Part of a small language model's weights: width 576, 10460 steps.
MLP neurons of a small language model. Each row is named by its layer, matrix (up: input weights) and neuron, and shows model dimensions 384-511. Each number is 500 + 40 x the weight over its row's rms, rounded and kept within 0 to 999. Numbers have three digits each.
After each neuron's rows, "fires on" lists the tokens most often at its 100 highest values on Wikipedia text that the model never trained on.

L4.up1812:513508541497462535437450558489520493546516452452569520563546555446510469464542492499424488511469515497582545490537500478499458481516464471453434503565463382466484567472474440520478562497408516526520497537477461448504558568423450471463476517505502502491485506512564444471548471493479540510479595572510459503505452480475507476460532489471494560495530517542484509485478463516554552436477
fires on: ",", " all", " and", " ex", " different", "lad"

L4.up1583:487561523537492513458448475478460530516435461508520514444590517471509518511477469479489453483479583523535440524502538432518529503465497492503518548451471558420574459513458556430491463518494500546511482508437502616463522437515527467497510471512521538402434600481491423513422466455463438573462467502477509506449501480484432495497480504502515457537454482485525494505519511533506524541522
fires on: " l", " production", " director", ")", "maker"

L4.up2290:488543573505566490551431511514427564467534532540534528514533534423471448556511565441517537481452520514583491561515528462501446470470565460472468425508434473435519508463430482465482568473509487567485499536473460526487457555554481466507510484510515511516480504494487443504555504451429488455510567579666504506556461519567548495478558451465413575507565523500485512544448475460456556436447
fires on: ",", " men", "s", " and", " |"

L4.up1651:457496529553537526538472500529414537551522483482480568554509516440484494507548558512505543518470506574516473514527471452485434514508473434455542576417504501456513409538526489566457432477447496392485416471452512529534493486484539559521475501476469529472493561529462387527520472456524511514538511499480488532501472444448549486511525424524545446469515543499499481476487447538543534447423
fires on: " during", " on", " from", " of", " |", " in"

L8.up1332:552513486590564540475476470412461504435495491534514530522506487478500519497517493430481461572516484496502449502498415465472455505433528492509571447427591389495467432446505527538569555482534431565387499484502567513485483600478471463483497436488505490476498537474501495557489465564550520505478548492517497528488549585474496484519495425506502510463505523525538507481551467516533492546477
fires on: "-", " her", " in", " at", " his", " to"

L8.up1142:508544526498485549559472428543577555540455519444448537500459557484462475514549438600462489533503497434513560474486483546429557435533479440464471518554487547492496512535504459561495544559481469526476517365484457541516427576508538509513504478492530539435508488478473468540502445557544472425419551518530479509478483555470460516473524469556536551475547549493478549448500514577542568485471
fires on: "\n\n", " in", "–", " (", "In"

L4.up2128:536476526488529507538501467519444487478471529458539444528504544450591565536506549461475474547517524489487550502529423507428460476499555506457420602467508481510550452490395440495472500487480460451490527492509534432505476471491508522513465449469515540510541576438455529506450486510446499531549574521494498550447588485448526533532511488472514506442526490438531493455508583467587451458548
fires on: ",", " Su", " me", " appeared", " prom"

L8.up673:534507518494488520515498482524508501466508479537529580507534504495505541435481497443513449518488591519509486460547480495494454525456460481449493536489499485419600526494554517457526529521529517536554428499577435491545453459484486550479491522552506538432539518583470497518510494516526426531484484522522480419522437479423475552504558525492497513541477446536474513504449485503485524419539
fires on: " 0", " 1", "K", " Fl", " k", "ug"

L8.up1476:562506516495442484539552494507412587524540560473566456519525519396518471532489546501525520484473452457461543493508518544464497407427489494489522434505555508539488521472490534480539524495449538481529557547524490503454558527470417519516410485499533552461502563514492519479539438547571471476513534522481456564489559558419431486506492571527514616463502538494439462483522414513587459401516
fires on: " or", " and", " of", " to"

L4.up749:522531528488537541515521539398476526587488521477523511574504491534478430389511448505505575566507580502474598448457546511454479466523486400512504504513537473543538516477470466450495582499467503466501547453489502471462463542459492563411465521452557485446509497479566466460494447439481493566487570577473432584545518520479479471512556466461481554494584480541422516493466491488491491476492
fires on: " by", " of", " =", " despite", " Les", " critic"

L4.up889:450570485539451469497458493451452471479508465479559473474494478454397494433553433380519541514493489528533490519509475446446510494541569499450503541481511444476516509474536437404477576443486490524535559517507476456543496561481449552520552478569519487542467535450554606517543494501473469458495501554567522469543467547470516547491510487490579509482547502469523476461479582454533502460431
fires on: " |", ":", ".", ";", " to", " th"

L8.up2114:490514563503455471550473544550427516506538538507558496528492480527540393466525513458486529446484492496461538474492459458444462555521507528455498590598463446486448465524475505475524476512504447534517518534506521535576475518480435551449485544465496549452540508512460473528519517461599460546512512460578570479566472590531512501453520416553512431482497562455544498533403517532457499463510
fires on: " |", " the", " 3", " in", " for"

L8.up1543:484572525486487451483473477495416507548443529514543488469488510474461492456487546528503484476548526504483519513444537455475459447562504434519490520573502521455511508489483510433536556556471463469499567522558540507446506453456477535482509565492493565478462580478469556511542457481479485546487490520623548529534547533517475477503544511532508452520501546554543516468467486484428551394474
fires on: "-", "/", "–", " ("

L8.up1290:451460462479499558527427464504465498538509466543495485532498514488476463479489435487508504490478509512502575481519408456455462472506474461458504505498535426513517474414445548448562469487427514492540533542525480566569583469503501471502447528517475519495494587496453538426499479372593486465477466516527492470490528519489537485455513452495498537551527562456501461420600465502482489502560
fires on: " and", ",", " &", " to"

L8.up376:552549476486516500449506453477513591469545565407473478537561494469495472486516494531535438466507514554524512505490393485547465495505459502484528548520621520474498513549484531532507517461516424556485536503505421453535519536466400518472501526439464567436479560460499501507528473504489451540484477509557499503511541589434481479508488489588501434593529492491470524487502494475507536445459
fires on: " in", " of", "-", ",", "–"

L4.up1280:468564516519453477537437499514539467470525442512436494397488450488450520430523570530514469464442563478546479511539425421510581578534474475559508554523527471430521507457539522438496547515476475495466517543444550441533441535478481561573491498521532478507525543507596529514584516470527561540462477479523452550529486516519537594476545476537511457491562521491550519482462508493597486458441
fires on: " to", ":", " the", "The", " To", "″"

L4.up19:514468516595527489506491557469545478516499492473487453577515516538390367457524450453506517516435534447556501546557461487516510513497509444498543537555487530452507497492444535462506513524554517496512452554489474557523562501509530505530458573468465570447454545495532423563584461476527534579528507463590449521598515523538499486486516464501546491501510542614481520431449521490511528511451
fires on: " |", " for", " per", " of", " to", " by"

L4.up2090:569482494501504562510423483524575453483502459493528503515476463505494490541563468497510510503490503494455509589495505490531466504520476512490496480520509491551450459525428532528494522478478548519490515485522483503500561569521524525478496557500545559487466482568483537550500497639504494504448500526519545576582508471509542537443477489476517501534512558516507467521521516480558512507563
fires on: " part", " species", " son", " was", "op", " 11th"

L8.up2053:518517481454577519482543409498500476521428479476528562490535513408480529473469519546546501521471434429568494544499519457490449442544526431486499515555487464519463538496554445494493544539504397482514490451517438536547430523391469517520476498533491529551516478467510483508561429539485433462464536500562529466507564553525520484526555474470492487446509489513590536493523444490454531486507
fires on: "–", "\n\n", "-", "\n", " unc", "Un"

L8.up280:426516555508519556512468471494513471572507558510461451554524542410540447456565515457508445504540443476511553442519446471479474529477458465492472492545528450502486532510530576480528498475478494481535537496520469513453532510413426517550464479431468570513510595500525518557459479448583512469542499502534528484483576609500499480468581449513482517477496527568455542471473484437486516475537
fires on: ",", " and", "–", "-", " to", " early"

L4.up2219:468511477578505488509524457510517448478508502541553523447497520548559508451494489520509541624514534545549517450541497445498480589503491533441479610509490468459479471488464538442524559465472447503533505578443523476526516458541513522479462492536539456479509547580459500513555565453545491477550476481493550515543503484477457538498501510513497507479495512500481501476512456501468459627522
fires on: ";", " h", " |", " sl"

L4.up543:469594443501480554533434498500421481548522460489526536483587503439504510452477474549514531536423520494437494458555360446522475527517435458467514560531541537406593469473520538436463556495455521559515469558519488444588512498441509495396455564521542530452503546479526479512496471558493534473449557423548501514517503534476556550453547453502506467500464501455475527450504527500522555551509
fires on: ",", "=", " |", " between", " in", " the"

L4.up1382:492562478588490466513413439491459463490541474492517556438572532528480480466489534508500453542536487488481460525519521484432507512556455487606498578507498493437577454509517528463485562514460484535545535566456523511477454521503479540547474478497540560488519454512393500544542479445528489465456400534496523502559552494548497597519466521533466458478535490463508468472501457519467485548545
fires on: " He", ";", " |", " GK", " It", " FA"

L4.up1255:476562531520534479569461555461553491519561474514487563429555556509472502445485517490495520479471512544577518542490424415479466549493512394534461507448506532402483474493513452484505551479476476533519480556508489468555542484564496600438468521481536505519573519458522448464544509520532494464479536555518514542517521440533494557442509455553431419480509537562497438460480471491563497528538
fires on: "=", " the", " at", " of", " a", " ="

L8.up1394:450503457505545500540556490420457504527532542514572470550474531434503520463542523502500513576462542532496519477451514469511479501546486493474508545513494451517560495515427505489428471453408505475400521474472460489476498515502549610490508597483522527515554566526525465531496489507457532524496543544524529570492499490508590485506563505444541424455523553484496566532557477536494499476465
fires on: " on", " in", " of", ",", " by"

L4.up56:501509575464558464485445480482546521518541501471540474557508466491478476541541480527482518416515523488477479538497535499534510546463506443463565565473498403554527478426517555492482451566515493531484451532534509558491462568556495518448454433528524533507437492505481448459442560465504505516483477533529458532569450452505494573509513492499523412538442520476489525495409498496516536500518
fires on: " new", " now", " be", "er", "z", " currently"

L4.up546:530516494489566493537444485456460469545497509419440490510470482504446496456522395506461492503540528496642545571469463487480526478541473419498510543434505463422502476465504474482535562503462529555515491410495484552579491547513536547487507560547465524461507456461512501541529517513502491570476521539503505492543550440492533542476518408492518409512462549535532421470521427453574471490461
fires on: " of", " the", "=", " a", "s", " ="

L8.up760:482555533586589556490511466482524504468464511514538514471517537516466538450528553567511433527442537458529541553494446474520467507536484480394482497424534459449443494509479469441535517492470461523460475481496454539461480616480496436500475510487517497468486452486572508518456507474544453555468527536550527481503499515440454537591513448510467438425492543518519573446507429457505529503515
fires on: " at", " from", " At", " to"

L4.up1527:493567475568538578470446416486524467457480511499480507498498508488543517429506511435493397553447577519529566586518405461414517563492535477469523509503506508447479414503461488445522580492565445575463509538525577533508608468552510499492546475459576439442452512516472585459446516490438492522506478478582558486500571518547469561496533459477433443474484412492538514397554608443568474489545
fires on: " |", " Bl", "We", " W", " @", " the"

L4.up380:533541460567472555519506448545507508510515505493535511487510440444546500461490455532525521538465507503502470522595470481501521578564455487460499555519529456496474469505493435445556579475453505539515475588517540525550498469477534486531473571493495520475511484493448457544517451459524514467503445474506503524554520518479484566465531505554542443553452510426502504439513520543578471522488
fires on: ".", " |", " (", ";", "rec", ":"

L4.up1265:485521577468482451516514491445477530518521519473520544484513571561513502480542423468454470507479555478531509496514423465455456458524481472468531531560554438468608489522484548460569540547444477479524481450465475475569478495457567585544447555450501543479451509518564492548502463548503564540457439503512429544506506477511523514458529511445514454520480530569502570447465439537514499453516
fires on: " of", " on", ":", " for", " at", "|"

L4.up2023:510541507571556513564523498453428394527486476478566516554556563444556459469568542510554569560411491508549499495534436449527507451484474459508500534447593482424537463467452515474476511409491459530506492535463437461503520491483537486452472505465561547435446541490533501569521472476533567494530502506563552546526597467494493516496499496567481386556500510506457506503544530491490405474509
fires on: ",", " of", " in"

L4.up924:470533491507547500480486509474500452540493456436476496503519434510489527475536396476479437544505488491485465636551431418467479550536488487514453522561497448488520558519521510520478528489494456530492558501481460458596464534560449541470474521572467509495473569483533519497511469520457518478528449485572521569527507515458516451488518553478508586517523476442544526424483507470565534495515
fires on: " |", " that", " the", "-", "|", ";"

L4.up1363:446559503574504522573464506515475461496490511491525507490481493484498460469505549523472431486437539501517534595505457479510406516523561507462503519530567473444506418517417441461474542476465525565447454523480485466512559543461488516478471589462475489528543511514518511527416526469489543537442577497508462541455527443531438556470494473516458436492489477489512480507507493448546487512481
fires on: " the", " of", " °", "°"

L4.up1104:489537536511543546474479450509508505575507453490524496515506568410492532481436475515517589489537525542511523490582513473472493466485506421520454533471571571505490546503549456494492565474438415515406498440449482459538434493475557518517540559542576576480535497558576469544603531574514484424534517493591471491603476528476496540464577479457489433595482453491465511396535399524492540496540
fires on: " un", " en", "–", " ab", "-", " in"

L4.up2044:492516526522519536531471451448493468469495562450492459452601506434442471480542481512488384551523501494539560552493487524444510481483495451487552550476523495404509546457450375491464620496484502553520532525557483427572437526525420517489499535544527478514496496531587489475477587531480485550498474517500519536525471457516480483433541515550524495497510517506554458492515488480558486513509
fires on: "=", " =", ":", "″", "\n\n"

L4.up690:500556529512500514580484480448501497509491463474529527545503486478515429444526405523429534607458561553551555538531506423460533525495456479482489539480480441433536476525522506463491594458503460461476539514499541507537460471430487550499443497542512527477516537508522432567522434508473513508490463517564525491548445545466499528497533482460514463532426547478508502409490491511545473498443
fires on: ":", " |", "-", " for", ";"

L4.up1677:473496537566567522534518438476525473505542514548450446526501498545488510474483528526486459539434510550522444535506395481467418533476439461521494503471436412534497444456431453451559540567476525536510409596498549509545522525456550525505517499517560574442501525550492433500492562482505468497473506483533533478543541484489513586492485423497525524482510492500457492480477592476555513491570
fires on: " |", " May", " February", " April", " Bl"